{
  "n_layer": 15,
  "n_head": 6,
  "d_mlp": 1536,
  "init_std_o": 0.0263,
  "lr_head": 0.00873,
  "decay_shape": "linear",
  "seq_len": 256
}
MLP neurons of a small language model. Each row is named by its layer, matrix (up: input weights; down: output weights) and neuron, and shows model dimensions 96-191. Each number is 200 + 20 x the weight over its row's rms, rounded and kept within 0 to 999.
Before each neuron's rows, "raises" lists the tokens whose logits its output raises most directly, leaving later layers aside.

raises: " they", " she", " it", " he", " They"
L8.up1496,187,218,168,185,195,207,181,182,196,173,176,214,180,212,218,182,207,215,198,174,189,184,210,183,211,190,194,204,198,203,170,226,189,172,198,207,205,218,191,226,189,216,215,194,206,181,204,191,228,180,209,192,198,232,199,244,211,203,185,237,199,140,187,234,203,186,240,208,227,168,176,231,156,220,234,230,178,215,221,232,189,204,192,181,214,214,196,206,185,225,182,171,223,204,234,192
L8.down1496,225,213,213,197,172,207,190,173,194,238,208,184,165,235,195,183,168,201,212,177,193,205,200,177,192,229,195,203,203,213,224,179,167,205,199,238,167,206,211,198,226,186,189,188,171,176,189,208,202,208,208,201,181,224,216,183,186,187,213,195,185,201,221,211,168,222,198,190,185,171,196,199,206,173,193,197,202,176,214,218,164,209,202,206,162,213,204,208,158,218,194,193,237,213,206,195

raises: "day", " average", "ss", " become", "com"
L8.up996,204,243,206,183,168,202,181,184,233,203,213,198,213,225,174,200,191,184,139,227,230,210,179,253,183,204,157,174,184,189,234,229,170,188,170,225,203,244,183,216,248,200,198,194,196,214,205,181,207,198,174,164,233,225,198,182,201,203,221,211,211,211,227,195,170,213,171,211,181,217,220,203,224,203,208,235,188,233,209,244,200,190,188,207,188,193,192,173,186,206,206,199,199,217,224,208
L8.down996,180,186,221,175,191,187,203,212,197,209,242,206,172,204,220,180,199,219,201,174,212,177,179,204,178,183,176,204,208,155,153,217,236,227,190,214,181,269,229,207,216,239,182,177,188,209,221,192,192,181,202,225,217,146,187,203,219,238,207,211,196,177,193,201,188,184,214,225,192,184,210,210,169,183,214,212,232,215,204,189,214,152,187,195,216,194,183,204,160,185,220,212,231,183,211,211

raises: ".", ".)", ".,", ".\"", ".\n"
L10.up163,213,194,210,222,217,207,206,196,203,169,210,181,218,202,204,205,190,177,203,173,206,225,190,201,205,157,202,183,184,205,202,217,186,226,185,154,204,190,194,180,202,211,261,242,189,202,212,207,189,206,214,224,192,189,227,223,226,204,208,199,200,199,178,204,194,180,179,191,213,208,199,222,196,192,225,243,221,220,215,215,245,226,202,203,173,211,226,193,196,204,171,193,211,214,174,187
L10.down163,190,214,193,196,199,200,206,210,161,230,226,187,182,247,197,206,228,236,181,235,198,225,187,202,210,205,200,202,229,201,190,210,233,204,224,204,173,221,197,206,182,203,196,150,203,197,170,204,241,209,204,174,210,220,224,195,229,182,188,231,190,216,208,208,223,193,210,182,196,213,210,203,216,198,161,178,181,195,170,196,209,205,192,205,203,190,207,182,204,215,234,219,188,221,206,204

raises: " his", " him", " their", " the", "ward"
L8.up99,203,197,186,205,217,232,178,170,194,177,161,183,231,198,178,220,213,192,201,215,241,177,213,227,210,176,197,192,190,201,205,221,198,199,197,226,203,232,186,195,215,190,229,177,221,190,212,204,180,219,208,194,185,219,200,166,253,231,193,212,201,208,144,225,189,201,187,207,197,189,211,186,202,205,182,237,213,191,254,261,188,203,203,200,232,206,196,191,161,202,187,197,226,204,213,165
L8.down99,223,197,201,200,205,204,194,224,206,204,196,206,204,175,214,199,189,214,181,217,214,207,152,204,194,206,196,225,220,210,193,189,213,224,223,213,212,206,205,180,224,200,225,203,173,207,206,210,206,208,219,191,208,173,224,182,241,195,190,212,193,211,213,202,191,190,179,170,189,157,223,214,200,217,200,224,204,222,179,221,186,190,172,196,179,202,183,233,215,200,186,195,229,216,205,189

raises: "ers", "ans", "an", "er", "erous"
L10.up1310,177,179,187,220,202,168,194,193,207,179,220,214,216,192,176,179,239,205,218,217,196,179,191,231,198,200,201,216,194,175,195,197,168,231,184,148,209,214,214,193,195,162,222,201,172,227,185,193,199,218,193,204,198,179,218,205,176,184,186,237,186,198,216,205,193,182,186,213,216,184,188,160,193,164,199,210,215,200,169,213,222,174,221,191,174,174,214,201,195,210,192,235,205,194,188,184
L10.down1310,185,199,239,181,206,200,185,208,198,193,186,176,224,181,231,219,221,204,203,192,225,171,261,196,157,195,233,219,180,221,202,189,213,191,204,179,183,215,223,209,219,218,173,192,189,209,199,196,224,199,209,206,197,223,173,187,198,205,191,197,180,193,223,187,236,186,201,199,210,216,210,212,252,208,203,215,213,189,197,221,219,229,190,203,199,227,208,210,149,180,202,203,245,171,189,211

raises: "8", "9", "08", "09", "07"
L11.up757,203,190,209,204,167,206,184,212,215,198,204,216,239,230,207,207,213,192,172,201,228,209,179,195,196,225,196,197,211,232,209,239,198,203,188,184,198,188,186,205,200,198,191,207,225,204,212,163,202,202,235,216,211,194,226,235,199,193,177,173,204,204,172,209,199,209,261,209,165,165,214,169,228,202,200,205,213,216,212,198,204,200,185,203,199,194,180,180,185,190,199,216,185,197,178,204
L11.down757,209,204,202,213,183,288,179,197,200,199,180,209,218,224,188,206,186,209,197,198,166,202,207,189,180,212,197,189,194,207,182,217,198,239,200,188,165,207,195,220,190,190,197,199,228,175,158,209,207,189,168,236,203,169,209,207,197,210,177,191,211,207,195,194,213,197,219,194,201,180,229,166,171,186,211,208,237,238,195,181,204,193,207,142,182,188,201,217,234,219,198,214,186,188,235,194

raises: "E", "Y", "I", "G", "O"
L10.up314,204,166,189,218,189,159,186,195,197,166,199,204,200,217,191,200,215,196,204,210,231,169,212,193,176,203,195,210,175,185,218,203,206,201,196,208,196,201,194,194,177,221,227,203,211,204,212,209,180,225,221,245,202,263,238,172,169,200,213,175,199,200,170,226,181,171,183,201,208,211,214,166,253,183,214,237,194,166,219,208,201,215,196,172,205,196,231,194,223,209,190,225,249,204,172,171
L10.down314,216,220,162,223,191,165,195,210,176,192,246,188,192,196,180,186,202,204,222,225,227,195,180,187,168,177,114,184,220,188,218,187,171,216,175,209,188,201,181,192,184,221,178,201,137,207,243,192,201,210,228,203,207,218,217,168,198,165,176,187,196,199,205,211,196,204,210,193,214,199,230,196,185,209,224,194,200,181,227,243,198,186,193,181,219,202,204,204,229,182,195,208,183,184,204,184

raises: "th", "rd", "ruary", " July", " January"
L8.up1504,239,191,209,187,163,216,178,199,209,189,192,203,170,216,198,199,181,228,216,202,211,223,199,221,218,184,223,184,183,178,206,212,188,217,203,193,170,216,217,196,228,199,219,233,227,197,218,178,197,223,229,207,183,170,192,189,238,197,209,183,204,184,226,223,173,166,238,213,238,205,210,187,154,204,205,204,219,201,181,181,180,196,180,185,202,176,196,208,221,190,202,191,219,214,201,178
L8.down1504,213,211,180,199,182,221,191,198,248,177,178,209,211,188,214,166,208,206,184,149,170,203,203,204,161,203,150,211,154,204,201,223,229,204,213,213,243,176,176,204,209,224,214,202,207,207,199,196,206,229,197,223,188,213,196,169,217,200,157,198,211,192,221,196,187,190,200,212,193,230,199,189,217,193,254,181,170,207,176,230,188,211,202,182,193,225,169,204,185,227,264,167,195,176,207,174

raises: "ments", "ment", "ical", "ically", "ary"
L10.up1297,203,176,207,195,175,187,202,220,171,189,204,227,225,193,231,189,202,190,192,234,201,158,184,232,177,197,222,213,263,175,216,199,235,197,229,247,192,227,206,213,214,190,245,214,184,211,161,201,210,196,212,206,204,209,192,191,211,188,189,198,176,146,234,201,207,188,195,198,191,181,190,198,203,176,228,200,207,211,196,237,184,185,188,198,172,229,196,199,204,193,193,193,209,202,205,195
L10.down1297,209,187,236,216,189,171,204,188,181,197,197,205,214,215,193,208,177,191,215,209,173,204,196,179,229,191,217,193,222,180,209,153,204,190,198,203,174,185,247,183,207,200,205,205,206,170,194,197,204,198,213,174,225,189,200,174,204,206,189,199,195,241,194,198,216,227,173,229,169,240,212,174,181,185,219,190,201,222,238,170,173,197,185,182,214,222,164,177,208,205,205,188,222,219,196,210

raises: " their", " these", " this", " his", " its"
L10.up1476,192,213,179,212,168,170,181,219,173,180,169,206,199,208,212,215,202,182,232,183,198,189,177,218,165,224,214,195,238,208,201,185,190,197,164,198,229,209,207,223,215,228,207,204,199,215,162,185,157,202,182,188,169,213,226,160,208,197,234,217,148,206,206,169,187,191,224,183,169,199,190,219,198,191,180,216,196,199,212,207,206,221,241,178,187,216,197,249,233,217,193,162,220,204,193,223
L10.down1476,221,211,213,230,166,172,183,198,191,215,212,182,184,211,238,191,191,199,204,206,219,202,170,170,176,197,220,154,186,239,216,169,205,191,197,206,180,195,205,216,203,238,229,213,175,202,180,189,184,180,175,237,191,222,196,158,189,216,201,189,190,228,207,214,209,209,213,174,196,159,269,180,230,234,190,228,207,143,203,191,195,218,213,182,193,196,192,201,206,201,202,193,184,202,195,181

raises: "ke", "ja", "ł", "j", "ka"
L10.up271,239,200,192,184,180,217,173,212,213,240,176,215,193,204,193,231,199,204,200,226,182,177,191,214,208,173,197,203,182,176,192,179,201,215,200,220,165,185,173,220,214,219,217,224,211,215,205,188,201,222,187,179,205,161,196,225,194,188,217,220,201,160,232,214,177,194,212,209,220,185,216,195,212,186,196,214,222,196,171,214,207,171,151,232,174,211,213,203,198,223,203,208,187,243,208,176
L10.down271,209,184,222,208,192,187,223,182,197,183,175,199,180,217,204,233,188,184,190,190,222,219,179,183,175,205,229,214,206,210,193,137,192,209,178,207,188,207,220,178,175,224,192,246,200,193,202,190,185,161,206,192,187,212,179,203,150,181,202,190,162,172,179,201,205,172,197,179,188,206,205,219,202,203,229,187,209,204,168,211,175,189,168,211,197,239,207,205,183,188,208,213,190,217,150,196

raises: " their", " his", " its", " what", " him"
L8.up213,192,243,163,209,178,193,168,169,176,192,194,208,193,237,171,199,229,195,196,211,208,199,219,192,237,187,210,218,214,170,199,202,197,231,206,224,177,219,192,207,206,215,201,181,228,196,205,155,182,205,216,191,164,240,198,192,203,220,220,230,175,155,177,206,199,201,231,191,184,160,204,203,191,165,176,238,201,197,202,213,203,210,201,206,210,212,200,192,222,219,205,182,207,197,199,196
L8.down213,199,178,221,211,187,178,184,209,227,234,198,213,202,193,237,218,198,192,221,190,197,202,162,167,188,198,205,218,177,225,201,194,148,197,204,203,186,169,209,175,178,202,223,216,178,188,187,195,175,195,185,213,194,208,217,175,213,206,225,225,179,220,243,201,167,197,189,196,182,171,219,189,220,176,173,215,202,166,199,170,189,211,199,231,209,224,178,238,193,192,195,221,203,196,176,223

raises: "ating", "ising", "iz", "ing", "asing"
L10.up581,173,213,180,224,157,179,184,187,217,201,185,215,259,207,219,243,201,201,228,195,199,224,161,230,211,234,203,219,178,214,172,197,201,207,244,209,232,207,186,222,190,204,203,206,201,218,185,184,200,141,229,208,219,210,199,221,242,204,224,216,187,180,205,213,204,208,212,203,182,182,186,215,199,173,187,221,188,210,185,218,202,191,217,164,209,200,169,226,195,197,179,197,198,229,187,204
L10.down581,164,194,194,172,199,201,208,221,193,192,204,226,209,167,203,180,180,237,190,206,241,190,201,213,227,214,187,187,184,195,219,178,172,201,190,205,231,187,222,188,193,216,180,187,182,207,187,193,197,195,210,217,196,196,206,224,215,207,172,214,221,168,193,185,192,198,188,155,202,216,199,223,218,242,175,205,190,195,210,188,161,213,238,198,191,221,184,207,192,183,211,192,204,202,221,217

raises: "ements", "ership", "ement", "ially", "iation"
L4.up1033,222,179,197,197,199,175,156,162,206,201,178,218,230,202,189,236,197,202,209,186,173,225,203,207,206,202,188,238,218,209,215,240,235,198,183,200,186,188,217,185,204,180,215,171,181,187,173,200,197,187,155,200,173,215,209,185,212,167,212,215,200,209,151,218,204,199,226,195,215,206,187,196,200,195,215,212,210,175,232,200,198,220,209,191,216,168,189,185,191,263,181,172,200,151,181,181
L4.down1033,204,186,186,203,211,123,222,182,198,175,188,171,226,191,207,219,208,204,204,212,192,212,218,195,183,185,237,193,186,232,213,204,200,194,204,219,181,232,252,171,196,230,210,192,182,210,187,168,192,194,217,208,177,199,187,207,197,204,203,204,210,226,186,159,221,203,194,201,187,183,199,216,185,227,202,212,191,203,194,188,209,202,218,206,203,233,196,217,197,179,223,206,195,167,227,184

raises: " −", "00", " +", "32", "31"
L11.up267,193,173,162,178,177,194,178,183,219,199,173,205,213,196,195,217,229,182,158,204,208,235,185,207,200,212,216,225,223,201,200,223,188,241,205,192,204,248,207,181,212,217,188,204,231,189,195,207,208,230,194,263,190,200,195,209,208,200,189,235,183,195,231,223,188,205,207,164,165,190,209,195,199,182,247,212,222,205,209,215,175,184,205,197,177,227,174,215,207,192,183,213,192,237,211,181
L11.down267,205,182,227,205,177,191,187,225,216,209,215,236,182,214,194,210,225,175,212,234,183,205,186,201,190,207,187,211,194,197,220,209,209,224,174,203,183,197,186,203,216,211,177,225,199,187,226,158,181,236,203,248,229,176,185,200,219,191,227,178,219,168,212,189,187,236,207,178,251,206,201,204,223,233,229,202,193,184,235,224,240,183,223,198,191,220,204,174,219,185,175,192,221,190,187,200

raises: "or", "oral", "ores", "ors", "ora"
L10.up1064,222,179,188,185,191,202,217,212,215,230,195,208,193,211,206,221,179,177,190,184,215,203,171,194,145,219,187,216,211,173,205,218,198,213,226,189,221,161,187,255,186,228,198,224,231,204,187,186,165,165,182,173,189,201,214,211,195,194,208,235,198,199,187,256,212,213,185,184,188,201,205,216,195,226,221,212,224,220,171,219,234,199,172,223,215,222,175,194,157,197,185,168,210,207,206,225
L10.down1064,207,225,160,199,198,207,178,210,223,201,205,194,167,191,144,198,197,248,198,184,197,208,184,186,196,202,203,188,192,215,200,221,166,233,229,198,192,174,226,228,234,208,170,192,211,199,230,210,225,198,231,172,178,170,176,213,199,181,206,213,166,222,179,190,198,248,215,197,176,185,191,187,186,197,191,239,206,233,233,206,173,219,184,183,188,210,200,168,214,235,188,183,189,226,181,223

raises: " many", " the", " these", "ered", " their"
L8.up138,173,172,145,214,154,173,177,158,194,215,187,203,170,211,202,232,204,206,198,201,191,208,191,208,197,219,178,202,196,216,185,197,176,211,193,230,230,208,179,183,226,194,186,220,207,222,174,221,195,177,170,204,187,193,200,191,224,211,253,238,197,184,189,196,202,178,215,156,182,179,220,217,216,205,188,211,192,205,185,215,177,229,221,198,229,230,137,201,201,245,202,181,212,214,196,216
L8.down138,194,188,219,216,177,191,199,195,165,253,216,230,199,195,201,193,189,201,235,181,195,246,197,161,219,203,182,202,166,231,184,236,189,204,214,202,198,201,226,232,201,224,200,220,207,209,169,193,195,201,168,212,164,194,204,179,194,226,185,224,181,253,176,197,220,199,207,192,224,202,231,193,224,226,166,237,200,204,190,202,181,206,198,202,211,231,183,194,173,216,220,221,184,232,216,220

raises: "°E", "°W", "″W", "″E", "89"
L10.up417,214,202,193,211,190,185,163,191,193,205,194,192,183,240,193,177,216,185,172,211,209,204,210,207,219,163,204,207,245,175,201,222,200,218,182,200,191,251,219,200,240,215,245,239,187,200,209,200,169,181,225,198,154,228,203,237,194,223,205,207,219,166,202,212,190,177,205,207,187,218,209,194,222,188,187,202,226,185,176,192,202,228,204,221,224,211,230,178,184,223,203,186,200,184,210,212
L10.down417,196,191,187,206,174,250,206,225,164,174,208,177,189,200,190,204,216,204,172,201,209,209,180,211,193,165,197,209,213,202,175,213,184,251,217,178,181,190,215,186,207,246,218,208,182,189,199,210,195,186,198,185,185,208,220,231,212,208,129,204,205,191,190,198,195,192,184,163,165,217,225,176,220,209,189,193,221,202,203,210,202,202,194,171,207,270,221,183,226,226,203,202,178,231,213,199

raises: " it", " these", " this", " you", " the"
L8.up342,199,205,196,190,193,190,170,155,190,163,147,217,201,217,226,175,204,210,205,212,175,166,224,193,193,199,189,233,227,207,200,218,160,166,197,222,199,207,216,218,171,181,205,209,220,189,206,186,223,177,240,233,199,222,205,227,234,192,201,219,206,154,207,221,206,198,215,210,222,213,196,236,159,204,220,202,180,208,211,224,182,206,168,186,204,184,238,179,196,240,186,178,200,201,242,194
L8.down342,244,207,198,225,192,192,190,178,202,192,221,195,196,201,199,209,186,215,233,176,215,200,176,174,207,210,194,206,193,197,184,176,173,191,211,202,237,169,212,196,214,187,231,199,168,180,207,200,183,197,210,180,189,222,183,207,201,214,214,223,172,221,204,211,189,229,159,170,238,169,167,209,195,206,212,198,208,186,183,213,165,224,174,228,192,194,188,212,169,207,198,201,215,206,229,170

raises: "2", "3", "4", "30", "7"
L11.up1154,190,228,184,205,172,233,191,207,211,184,206,218,218,226,218,213,187,220,203,180,199,211,206,163,226,217,199,175,201,191,210,222,200,195,191,222,134,209,185,197,189,181,242,182,248,212,168,186,166,195,184,174,225,210,211,197,191,173,167,224,216,190,221,211,151,204,173,198,223,184,211,188,214,186,202,213,186,183,196,193,196,211,215,208,212,208,166,192,217,195,214,185,231,183,177,174
L11.down1154,200,213,193,221,188,315,196,221,196,189,255,209,220,215,192,203,198,217,200,187,200,189,201,168,223,206,155,202,204,211,203,211,193,196,186,203,208,211,202,208,179,188,200,187,222,198,198,211,176,199,201,196,193,200,199,199,201,205,59,209,220,201,200,195,201,203,184,179,209,203,199,208,198,204,203,211,205,187,222,195,226,219,200,191,177,212,202,194,207,209,229,182,188,207,179,199

raises: "ically", "ics", "ician", "ical", "ique"
L8.up1448,190,177,166,199,187,205,215,167,222,205,188,180,203,207,219,227,171,179,190,216,218,168,221,197,179,222,214,200,208,200,224,198,232,187,181,188,174,196,193,235,196,194,197,193,177,177,162,174,205,197,180,214,159,214,226,216,192,205,210,237,194,204,198,208,187,228,188,149,169,181,211,168,201,195,195,200,197,180,197,201,205,178,214,189,198,201,200,218,195,191,183,208,235,208,203,181
L8.down1448,184,220,175,177,196,204,228,169,187,208,206,199,209,209,186,186,225,203,200,176,176,218,183,190,184,196,195,145,192,212,206,219,230,178,191,192,229,201,189,225,202,205,232,184,180,217,204,217,223,226,238,199,202,204,199,201,203,201,195,214,191,193,212,252,212,205,194,161,197,225,177,195,250,203,176,168,188,200,227,188,197,214,186,166,163,190,183,176,208,196,205,190,206,202,232,187

raises: "ments", "ed", "ment", "ful", "ages"
L10.up598,215,210,176,168,192,182,185,193,161,201,152,184,218,200,188,213,214,187,226,205,204,177,188,184,182,198,193,174,196,214,223,206,202,191,208,201,213,187,166,201,218,219,207,160,189,195,176,217,196,189,218,209,185,182,215,172,181,209,193,227,204,215,204,231,213,181,194,183,192,163,197,187,187,181,200,198,224,204,194,219,194,176,224,161,157,228,159,199,242,202,181,157,214,190,176,193
L10.down598,189,183,211,193,200,147,206,202,180,218,225,243,206,197,194,213,195,202,208,212,179,183,200,193,220,220,186,178,201,217,152,199,190,207,200,227,223,189,190,200,225,172,226,205,197,195,238,184,161,202,196,173,193,219,192,200,227,241,228,219,186,192,216,202,218,192,172,217,212,203,196,195,199,195,175,209,234,189,188,203,175,188,212,216,223,202,175,207,187,228,184,193,225,231,197,248

raises: "ux", "urs", " du", " de", "-d"
L10.up1184,206,204,186,243,173,208,181,188,181,206,176,234,210,197,218,204,206,217,190,183,194,217,228,212,224,188,195,194,208,187,195,196,187,197,211,173,184,194,191,191,207,186,204,196,214,216,194,238,179,207,223,191,193,221,241,168,195,214,200,190,196,220,222,229,166,204,209,185,188,167,202,185,207,180,237,207,192,226,212,250,227,168,187,211,204,197,216,208,185,185,204,176,172,225,211,182
L10.down1184,174,175,212,233,229,206,216,192,187,158,194,197,205,185,216,218,195,207,185,183,170,193,258,203,233,190,177,201,218,206,200,210,177,197,205,163,221,174,196,187,213,188,204,224,206,237,224,236,199,178,196,181,163,204,210,177,215,220,214,185,217,228,215,162,175,178,190,175,230,183,211,214,214,202,194,206,178,212,214,254,219,180,188,213,203,223,214,188,183,193,168,203,178,179,228,209

raises: "At", "E", "W", "O", "Y"
L11.up955,207,198,197,220,169,197,179,197,177,162,204,214,209,217,204,222,211,194,190,203,204,190,227,233,208,221,179,220,210,174,197,187,204,198,208,193,152,222,142,188,201,230,189,179,196,186,201,196,231,199,199,175,166,180,238,219,177,182,240,184,196,196,195,185,173,214,218,161,223,175,191,203,200,198,202,226,174,215,214,194,217,194,202,211,223,183,223,229,175,214,190,187,245,195,219,151
L11.down955,175,230,209,212,203,185,205,217,204,221,281,191,175,204,218,196,191,192,206,169,210,198,174,211,185,164,192,196,229,213,178,184,167,195,203,206,206,183,168,227,197,199,166,198,136,191,190,220,187,188,224,165,174,204,215,175,186,202,185,186,200,216,187,176,200,170,217,179,197,195,190,170,217,189,210,225,224,207,196,186,204,215,185,201,181,199,191,224,202,201,201,234,235,123,198,169

raises: ".)", ".,", ".", ".\"", ")."
L10.up1217,201,224,210,180,232,223,198,207,201,157,198,184,166,230,202,225,239,204,155,214,223,172,220,199,213,167,211,212,195,174,202,221,212,203,216,201,213,204,210,188,222,212,227,238,195,181,210,200,169,209,187,205,164,209,191,220,179,208,235,200,193,183,201,213,191,202,186,197,232,213,202,205,201,209,179,231,248,210,180,202,218,194,216,202,238,189,217,183,220,194,182,220,211,205,204,234
L10.down1217,160,195,198,203,222,229,171,201,211,196,202,224,212,203,211,208,212,211,194,196,234,206,188,175,188,219,172,161,233,212,201,226,200,218,210,160,210,199,198,180,172,212,219,173,200,195,290,211,192,212,192,193,214,216,196,179,231,204,184,253,218,188,211,226,200,202,189,149,156,198,192,186,196,181,190,220,175,189,209,208,227,180,165,180,209,178,181,225,230,207,213,186,205,209,193,229

raises: " it", " there", " these", " this", " they"
L8.up1290,204,214,171,198,173,212,202,147,190,183,159,220,218,214,204,190,208,198,216,208,199,186,191,160,203,208,189,227,204,198,197,210,193,173,207,204,216,211,202,236,196,197,197,209,189,181,229,197,219,179,214,219,199,217,194,206,228,231,173,216,203,188,210,234,218,209,232,212,231,215,174,215,158,196,237,212,172,168,226,219,161,195,164,181,224,209,254,189,190,223,176,199,206,192,223,188
L8.down1290,208,195,203,217,159,226,207,161,226,180,193,190,202,181,202,239,200,200,225,177,204,183,168,184,200,201,179,193,198,212,186,167,178,191,208,216,221,187,204,186,236,188,238,192,179,163,230,217,192,209,199,201,206,197,219,215,196,219,208,204,156,216,211,208,198,220,180,181,229,177,164,195,193,191,197,199,222,186,184,205,188,215,167,198,192,204,200,212,167,188,196,220,217,242,237,181

raises: "au", "ans", "aus", "an", "k"
L10.up1337,220,186,213,187,198,200,222,201,181,181,167,212,221,217,192,168,199,228,180,187,188,200,213,208,200,200,192,212,245,217,193,189,183,202,207,212,230,200,194,205,193,176,215,237,212,200,209,209,167,208,196,203,209,211,194,158,209,199,240,216,195,205,243,210,196,190,187,206,185,167,193,160,185,171,231,206,167,175,197,258,189,171,211,192,211,233,215,190,197,216,187,222,239,212,210,208
L10.down1337,210,196,212,190,212,193,210,181,204,201,164,210,218,181,204,215,210,208,180,178,163,205,171,173,151,218,181,217,205,225,175,210,171,204,188,167,208,194,224,217,212,197,188,216,186,191,252,187,200,215,189,210,231,183,230,196,178,196,181,170,188,221,233,176,185,188,207,138,229,189,206,187,208,202,209,192,185,217,168,230,186,183,181,207,179,204,210,204,210,175,181,217,196,194,187,211

raises: " later", " earl", " early", " late", " more"
L10.up861,191,195,220,200,185,156,205,209,192,171,181,208,216,188,219,202,181,193,242,198,231,220,233,197,217,211,206,199,228,173,183,254,190,222,177,172,221,217,177,211,200,202,256,203,169,196,193,203,158,168,221,186,222,216,221,194,152,197,238,197,186,224,204,190,190,188,210,196,165,182,194,206,172,204,193,199,211,165,191,192,239,248,229,169,220,170,166,181,202,202,194,169,177,190,212,196
L10.down861,188,227,213,157,211,201,206,193,201,202,204,194,212,197,233,213,197,174,163,199,191,197,210,185,198,217,194,205,172,178,191,194,239,245,210,203,216,233,191,206,209,208,222,209,201,219,183,204,226,190,182,179,213,186,197,182,174,204,202,199,186,196,230,188,195,229,186,194,222,196,202,207,189,236,190,236,183,174,166,181,200,213,213,204,186,215,211,261,164,215,216,211,196,200,186,212

raises: " January", " February", " July", " December", " March"
L8.up228,198,179,242,176,179,224,200,187,206,202,221,218,213,189,219,232,200,220,202,213,225,204,190,228,183,169,171,207,188,200,211,264,200,207,218,239,264,225,192,181,188,181,222,202,209,173,206,211,203,170,202,228,185,194,197,197,221,201,193,195,223,188,218,193,216,205,210,208,208,210,142,187,181,175,194,220,196,194,204,240,199,208,223,187,233,187,219,184,206,196,194,209,234,192,199,203
L8.down228,197,197,225,180,218,196,208,220,240,190,192,220,198,211,216,221,212,192,227,180,219,203,202,207,180,220,168,202,194,164,184,195,196,202,196,228,203,250,174,196,189,228,223,206,242,211,201,200,204,174,189,234,186,175,215,247,175,196,185,174,171,232,203,202,173,185,223,219,160,227,218,208,176,240,211,191,185,184,208,211,226,184,187,175,215,189,174,201,172,159,196,221,211,191,232,203

raises: "06", "01", "08", "02", "07"
L10.up1260,176,170,184,175,173,184,204,184,224,180,204,226,167,197,213,232,199,209,203,222,233,220,188,192,194,191,187,215,206,216,165,240,220,225,204,208,171,212,187,218,212,203,211,183,202,198,225,184,198,202,224,197,198,190,238,243,207,165,183,205,203,211,201,248,169,187,242,231,186,168,210,213,220,191,168,228,200,158,196,193,202,239,220,173,201,192,192,210,192,217,194,206,216,208,191,204
L10.down1260,162,187,221,171,207,229,215,188,199,177,171,217,207,191,185,170,229,220,177,212,204,178,202,199,202,201,185,203,225,220,220,210,198,229,232,228,208,183,228,210,219,208,215,223,188,214,201,186,214,207,221,249,196,196,172,209,187,207,187,196,195,195,199,221,187,188,248,206,197,205,190,174,198,178,202,208,196,209,147,185,193,184,206,187,216,193,221,173,232,205,185,258,185,185,205,206

raises: "The", "He", "This", "It", "Th"
L10.up1186,212,214,190,193,210,172,181,225,203,178,207,206,197,214,200,206,190,196,205,180,213,197,171,230,236,213,185,185,179,173,220,196,239,205,197,173,163,217,201,194,209,188,198,171,209,206,171,186,197,182,227,196,209,236,214,202,165,195,221,184,182,213,188,206,179,214,224,183,214,183,189,218,199,187,186,247,220,212,210,225,205,205,168,179,204,183,173,178,197,220,190,198,246,205,194,197
L10.down1186,195,196,175,201,178,181,199,193,195,223,266,193,192,211,169,124,207,191,211,197,194,223,181,192,208,186,212,182,222,176,200,181,196,174,176,195,205,188,192,203,204,193,194,177,153,189,220,185,183,206,196,193,189,168,230,209,183,212,179,204,212,256,223,208,175,203,203,167,182,192,211,161,200,192,204,230,198,196,166,197,207,210,166,209,211,232,201,209,202,196,207,225,227,177,176,194

raises: "ón", "ones", "one", "ically", "ober"
L11.up1326,213,197,204,188,201,195,199,189,234,167,186,224,186,229,232,222,187,181,146,217,196,193,181,197,188,166,206,236,217,175,221,200,245,212,215,185,208,199,185,204,216,199,215,186,213,209,197,210,214,210,190,214,176,191,190,215,184,154,220,208,194,191,174,204,189,218,195,179,223,216,194,202,191,199,248,207,166,194,222,198,183,193,208,192,187,223,226,205,187,218,179,212,158,189,190,221
L11.down1326,187,205,168,203,226,189,198,190,186,199,183,225,221,202,201,213,207,237,170,181,193,217,214,212,236,210,207,188,189,182,209,223,222,166,190,177,214,183,210,197,220,188,215,188,185,188,204,205,206,217,208,184,256,187,190,172,220,243,205,215,190,219,239,200,198,249,208,209,180,183,210,168,211,216,188,200,207,207,186,217,196,186,184,252,174,212,193,197,191,221,181,222,190,178,195,221